MLP neurons of a small language model. Each row is named by its layer, matrix (up: input weights; down: output weights) and neuron, and shows model dimensions 192-447. Each number is 500 + 50 x the weight over its row's rms, rounded and kept within 0 to 999. Numbers have three digits each.
Before each neuron's rows, "fires on" lists the tokens most often at its 100 highest values on Wikipedia text that the model never trained on.

fires on: "\n\n", " K", " th"
L5.up550:482396429427548539501566473480443461476469445525487498560496419549464505489485538462537496485412522459454432566485544669450482513455595524429475490550493540591539470509455400458498432562503511437570413426541592455510412529573504516625503506538534529546487455461503481428466540412542563493537565531434449469507475543489453625492580528391491514512485555467478469528559577460556482470516496448606499485500497490531461510403493509563513505462414628462444467541476643563460545559472479430547560431443428473475493499469458533526522539505546532563430527500509579464452560501463494425527541505480522459504573440505466554394530488488555453500527397473550573489425453508452554471484479477478425411420555585533499524497487466450494492510520609529644473513530538536399503564547456
L5.down550:484435443459513508503513564500516516506563483520502536559510482520513476515522541432459477485378434491515449514485499462467466489456635503463495480398503431542515576474484503566496460449526510483542541452587534587490518528469510491539499502573528498502530499498448374558486511625494513483523488471486438530440504500449511510545514493564548572465465527513560519600570464535477596509557590483490529521506554516487454509560579442474490509480528598456487458523489479476468423547486576483474514476476485434514509519476546443552554512430488506509528436462517475516533430533554412508439499531479550552471548503477417537453504481554478485450487487457572452443432469510423559531506444518435360446367503471428587509468572455492501488482559589505515515521508413446453574491515458

fires on: " t", " in a", " T", "le"
L5.up1716:518505461519551459472476400509500444577469547491510494476480516481529436495488519428508451541509579456515481498536490443478474519542489493528458503452519495548566470519540477467546530486493588411497537544594541563514447441546499537401491511462487619495558560468442561479518517463409546533415544452415558445534526546479518435504509474440510430476444460503422518383449549481459480535515508507572567426522467505560478437505459500516536487516471556482572492470515435581458483498564546522422477534536543471499474524508506389459449449528437425511472452550486445510457453524448511532609531510600430509605422571595505565457569474397508428491514587548489552465502541577479454522522487531543494548482468565569570466428567502451487567538375516471475467483511485504560412485483441
L5.down1716:521517529536561427545397577563529597593529533432442469529483557465488479513497513521544481531522555486491574437466428444548504417492426492512465492507531456506475475554520417462379487549464407583481447475520514471503487546504480537457601517550481525536510536511556538519454477539497452506448429461546434474439464532417501512516580520527419536554481498377489595542539492473477525575445434501437521503485403584459419447496474524549457470558514519541517540542543577585505429400545536419453487499394471568486469375490457495479517575429541552463509554655524561532570520473508467516602545513529479484519537487392477549561467444603484514423441468470478459536504436453424509504471605435596519481506535523522566439572507563574460514509486514471489477487541478490553493454518489

fires on: " s", "j", " n", " his", " | L"
L5.up770:520451494423511486471467541411549447501517466531472427448486447561521501436574479550471468600529471496467585394524406547467472461555600544598454532536517548465520507544543449443537540393606497521532528481603460525416471500516433474473503497539588505484513533405480457449556450465553579551552513553487540479614487482508516533568588488541496409441445444542562450516493573471413445482467436462465491574532510429359538511498508500500514542443466510440528505489557498479538427513510402418519542545601544518558535506540524506522515583509436486479389477474479536489561480420526529331500505539520563402478527450481447445414536555519506612475476478491485454474501471499559592495418497481481568442504537465519482556553483437467482446515527515487541507467469598497565485580649492
L5.down770:504443526481470537499522549520503468534599518507611543460454424506484531442548455418624557449509505439462536526464594524485495431512567463494487456465521445521494593491469457541476504461569506472556452533547507466527435570524548396530585438518583503506478495421450553532521473467428615582371518392476529518572497491566469480491529484539490533539494467538410487477551503598476518573598473515505602375436464495445502486532473481522475540536529484516549534506393436507458499454538497442410519506432481494475520532586495466545569423442496521517521564450503471431591471531457530532421436496464550489467421536537495516511416582544408513445426476522537477586492550387511553554457463525484390537444492415482498519496396364535425479445477554550496478435593486480491555471613504

fires on: " T", ", T", " t", "| T", " A"
L5.up1131:505526524396485533452495463495508499492415506457487493453538459477514450516471505487572417484490475527539627485576459432503528476519522423541571485425467495509514483524460488438486567507512508488483484514505531548528403461463545564443594489540427546572563543479482571411456524462488471488528468497478528519496526427525363578500558442513523429620420518549452518538397528595534619474561461684514504592489477481490524546474522509556501575559414470542464450482523390459505462515435520486531427457461497463410545533502478437485420501441467408435482436492513445553438411469424516457507585572554438461478492514510541566490546510507439517464517527542502489468505509542498446418440554489574512461488523531528526393521351510544523565654482486489502474468516561536508377481541510
L5.down1131:476637392422448399535512409515475537453538498486495575472470459530525528508441451605557566564497433481542517498554477542538547455420499502525543478581435530451550470463463459430487532501479461545478501472525476536537488403507514517590551569628428507553557543478500485556507492399514490387573470522528561584445479531479550543585545450540513451571513534478493487423483536482513522481584525568524539558553388441483492529446469438542413474509437583516509453472494487485540478484545523441422527423547475574578487435472521508508392517542497530552539540521531455408466543502515536513450435487517437597505518499539621489497537511489423476444512523504482542479476504483457484489399532514474538572504501413536510501491502544536440450528482549507533515562572511603571512467499508

fires on: " is", " c", " and", " or", "es", " Be"
L5.up1234:458513567532485492451502547540500566516459504467420414486389521491522549513449540509439570521575433516396443402484429507542578555503457482524456588616447508495490422467573480619563416489497557583407544514452533562637500491513537501501500470412449476412522509524574564519409520500530509451444524501468501517505495505479493481398524572404509472500406484553499440545473427490471477512443482543592457457559562431434489472525492500506541529470426534448486487480506494557572459626497474510498545591472467555436516447539482488430462425459480577451584504484427494570507523480448458424520495493467526482522589571464486535465419441475497535514466540460460525518475506472416404549534523464516522507488578486461570498559508475530517447471442532300566413394534462505482502422429526
L5.down1234:487467445493447501527553531538477481600518503519488469525520606493487420507512517474557476553532472475536478626481546469561550503458517581506492410431477503579446461440468542489615494541479536479468430451525470462467519560459516531472512436579432441583487510484428561516451518528478453513417575482487525511482459567507477473348440459517495519475477534550514462554408540504500440509456487486530577578530445420502549434503482516524477521496476523357498498454445638575534462420537409563466509465504602396527468575437413536565509488487448526474517553478521584555412557522492471513477480467565533468533446472453552547529558529519500486457475463514579484512423430556513530544499565526489506468493573448631463430500514452505498439530466514505582413499468551524494574464395453

fires on: " d", " D", "- D", "D", "| D", " | D"
L5.up1315:412557494550508455574492515489513428647548511543556446472525542451462444466524490625527436512515584549409523506463482505407495534471529503466451465578500545530472496460520554465507523453522518483473589451586621444476471413458505482544478435567434494459554395445401549447344518508507501415537539515583463519499580428476414459551461461485435477599505475472486411513503415503431526562535529487471515541480477588572509568534519545469496485525508471516506545521492460545495447472470503624520507451552576451444441530519512492584507454511435544411468478496458360468561490538525412468452427419444453547495480477457420558458536565530411439548508458584449457482490524469540441568435621460498580532538459514470485458494511529541478560397418417452520579591514502415478550483519485
L5.down1315:535512476561530508500515463480568435500562517490591479531458463419465510523425461553539476438503521446496476586497485477534534428517506508482484416512497511521506457485531498468480464463444431539539601494461486390476464478507546483442587503460449476502563431499438514496461599575470431563477482572523513517484517562505471454389496502544466536435446466536504520511503519557387540520493536455457489444449543524535436499547556533507480506432473443509528499510430473484449351427479474498506406565459432371538587550560461329519440454556550512488463414457445484434562422581444497489514526406394489445574510504432433549476660429487539421497535595462438529485524596465435465439431464402520554516491539521486460519406473539465569581518536496496487509559398426446509505508517574

fires on: "n", "ro", "qu", " gl", " sl", "id"
L5.up107:492528524520526533506541498569529513408482536506524385449486509581572471457459509522458465499444532458451494517504513526532440421413452570414482510414620484509557520575533497618500485569566525513429482521546429520446534531513448539504490510521528454488566450550580499408411461492532506412439480540535511501472478489470557558546638549459464565397493616595492516539493511522576534470627459442580506464465515510470467492466594513616598388484538484528479429602560454533463483414468531550511526423513498586486524555521471405430455541443462478500478455551538539509460537474532443540472493535427586470519471465406555555359442502465553507407455324532489501505509646476525514473512398423572451371525478551548533435510485525503569544444601453386546430495503507472519485445512543
L5.down107:467545478479526517497500523538522592531425509448473411424542505521525498551471487608434502538617526511552546503510464567494456554473536556488483510495557487522530421533458499449503486549585473576401526559478448532419649474418516572538474508526453521512474490558514461467434508507499482531553414503428509512527544459427555518552469562508499579455458525507477543537567467567560608545534548447505534406492491556546501546397534482429525426557599490412462479510388473569509560502560548432423605507579513453475490449454541476520513522502576504491567432476448589530542480447463488585498455497462513473517562520448580459548545491431603441516460567522457530471444504464521435491444437383521508486546677562556571479512443442497550519412478469494550536569574452490529439496523497

fires on: " N", " | N", "; N", "- N", ": N", ", N"
L5.up1761:491607556590514429526456429438561545541478450485398443444486356511537536486582458487521480507536523478542417522467436436467526481465520440645464506560454519409523454548417542556450491459510349569527511468504524465566491403423542521469462484468492463589570434446502547513467555489536606459427505524480514580584567522650458431483509445496483507522500546496466513520545474482546467431480479559501456518470527463515517546535507566520520510537515482499565530400532499405507451511449511422591550517503487497492464510493515516511489496454500365452504444535511492431474508483533514455409590541486561492500542448501511542534514474444524518572390546498431500455529536535560521551438556525543480523560445595500557368534556561444420414568546540469575470510493534632485556561552485
L5.down1761:383552507557474519575440514494485504493596562393515526516484361458524576473584480546535446483545542547506578449484529462592550623546414481523477483458550531532486494523435502570537510520580454546465566546456508440518450383522564539500437524526508510591457534536492541493500515578503533474474606523490521450515514573517546435529464455556583470444537401560513481506459514526473496457487470457432487424482469505492517490564497506544504568517418479516502527431453498447445520508482528474521532493422530453556438491493434530503474539502366447486565418395576577458471516505425439464533409511446508538531424522540551557478493488444539515539577501426499439485438433457540455521525478498600444486573548558515497433532569424528509412542524477468464478549513425516573518439482561

fires on: " f", " h", " N", "- N"
L5.up1068:532440441540452477431530542568503545496560483573519558613612459503569539518552576532540412552454516590463521558411391483409461483508464387506563443612533518491486501479396476533516532512496524487378497476424498480550489464524571595465540534468486557497511369471530517499541573528557450439553515481512496518455524510606516474517580489474466458539495488512504482435378537504485567449476499568420542452511525479392546478501505566580497581538465447506443495448428473507477500540493548466520548530539480477457480325498517431557492530425518506492534489401568498415511494480475510432514547586498449499541504449525580599565561569498555490529479513404536562486503474507489489534521451486551584456522459582511638441484443553428487511542503513518535535496508531547524381581559490
L5.down1068:610516513517470544478513523625452560546532556540491548445529442465567510507541500426545450538389508461445494601628524465564508530436503481519514498499580505417495595463513443562615449560471542520482480534565512457621529441371502492500514373450466468524584487492415517560492521419498443462522461531511530489495529548529437526468515489505483499356565457550529500444516392470454600487383541577443488530545534495483527490530608517517462570449498512560539510564381464523485550504596471442506463480555409538469501494600553521520530599509557524481494494598507537599547432556475514505473529459486518452505416577452558463618566459479448458481541577492437449516471548455480510575491458541527529549427479549526474409474419490493549470444460451520471613517513527554562483586509513

fires on: " that", " be", "es", ", which", " c"
L5.up1527:455556548520551541537531463578552489555472534496506501586432539548429520487515587499535536509537595555469515451613533415484468551450415607534479498542477527502570483551576506587501413476469564527580504464480482494464530501531619416507551511507444493473498432496479421517491540527515556549439494491491542490490554423518469524482537506494544563489637398525471460525450458405514546591460469490455519428523495562531576524516538449515475438528479504601432542548409552580476490587452537544630547586516422540485457550481502482544560529492525568499440560489455513537496510492431540553433494445557508460454551547455468615565579496534493449538478512575459571500443347490508422477505529472513517493627525469559560473493531483585546552485491589435583495544430478485542401536575456
L5.down1527:489492399538550534546476524519504476473470496563481501557479524442542495455475572536507574519526560572504461578404521537512482466396537554477472415498549519506490498519462455509527539512494496540492507422476439479405532449446559547433491469426492562463477506454514488513459553373426511551564595487517454580429492572497452436417482580370503510437411522512525496460516531569540411459550556533602515504541486408446478472535577516538540499518483522400549598585434554443551459607550591490454503482479398429604422502479500525567510547455323501582529579434634548504489491460500482532620509416511435412561450450466522431465495470527556582546500446437424496520497544523448533464421542544503450473433482418505496503532523508424514460519542480483424466463494477400513523471419507

fires on: " D", " | D", ", D", " An", "- D", " J"
L5.up1163:492453560483478577525390552488516491452460485478528451498515497465564513441540459466532544572544542626516503511567411495510527402502562382475554429474567595493532514472515512508543571422531563546506536548575561518500513542457546547491547485514587523500451474411483504590489541566507490531564458438477540439557559498524451529563500595535577519532549487502530564553468424575436476551465528447455557558512587516466493579581397581595481481460450461502579573416458494519571548457476565575484435393520494515578430540500445433603532483542492502502424505458445415489547500523398483432510573420466438561526482563477421484414500519497441481476449520487477496471496463571481489463496592514501433456519459442565505479514408567574537511453456485476583498516509576510524469566592536
L5.down1163:411449526479494578436496593501468416498483486453510534497444539414486462462548501579491528438481428451523470472538498574521425457590538465502446459511501561508511528459513444474474516506536458501555541476499527461540468553506456440502552591529565508484530446566519451591365455492458500516487491602492469507460591516578435432418507472486515524472413547485514577541459458489440514531538514435589479524481476575487495628598487578526510447569433465478558590402471430563606600434441419459538483452578504493562474452520464485510579451466495520362493611508542540476477542495472421447460623537530481443491505604408500383470578582542436454582496550552552505558603553532498471541514582406510476521504558552501470499531519474472536522451488458486617525483443481567516520501389509

fires on: " b", " l", " re", " s", " n"
L5.up1666:414416469539542486586542436569520516588488488515534607468522513524468444537606532547522425513584476536507536487478481537479496544464531491489477376483546472427441425538476491606567519422615508588456542458578407449473500561463534455438464527508493471432443573527539595459479561463547516472498508420424491490597563446447525483539491584431407438508560473495470443536541512611391539516485529544426468508514583492478619573458524584550521610555561627525578494483528483475527505568446484538471505501521527553512531492498464549557499524465525558473599501499482541443459482462500490485453423411547548456414479458480496490574460531561527459494438522508381427445433498455509518459492500501400491491507542550547547417521490454497517511456531565461548454496551486496467531512504514
L5.down1666:479528489491444510552524498476479529516454586489495548474377528556452523418452580486598478431541494524561602516536534490570532572469455560385577467467504459440482500437489541504533470540532527539586551532504489494487540642391403492501437516409491475478432454521489526447439521391495406503542501551420459450486507527490540433481552505636533475445499482462457456503524517483464523605581518459460507456545481430477524505483410441598438586372511586575503529415474477536569405535523506427421465400474465507427464534580476461511460504459507510433543576551453563547476543517486548521468479486485499434358467551562553515550480515477449504504418538483564431503511504547542481454531499610504526573515493499512466538477521524441512582501494532445523399587414460482508552422466490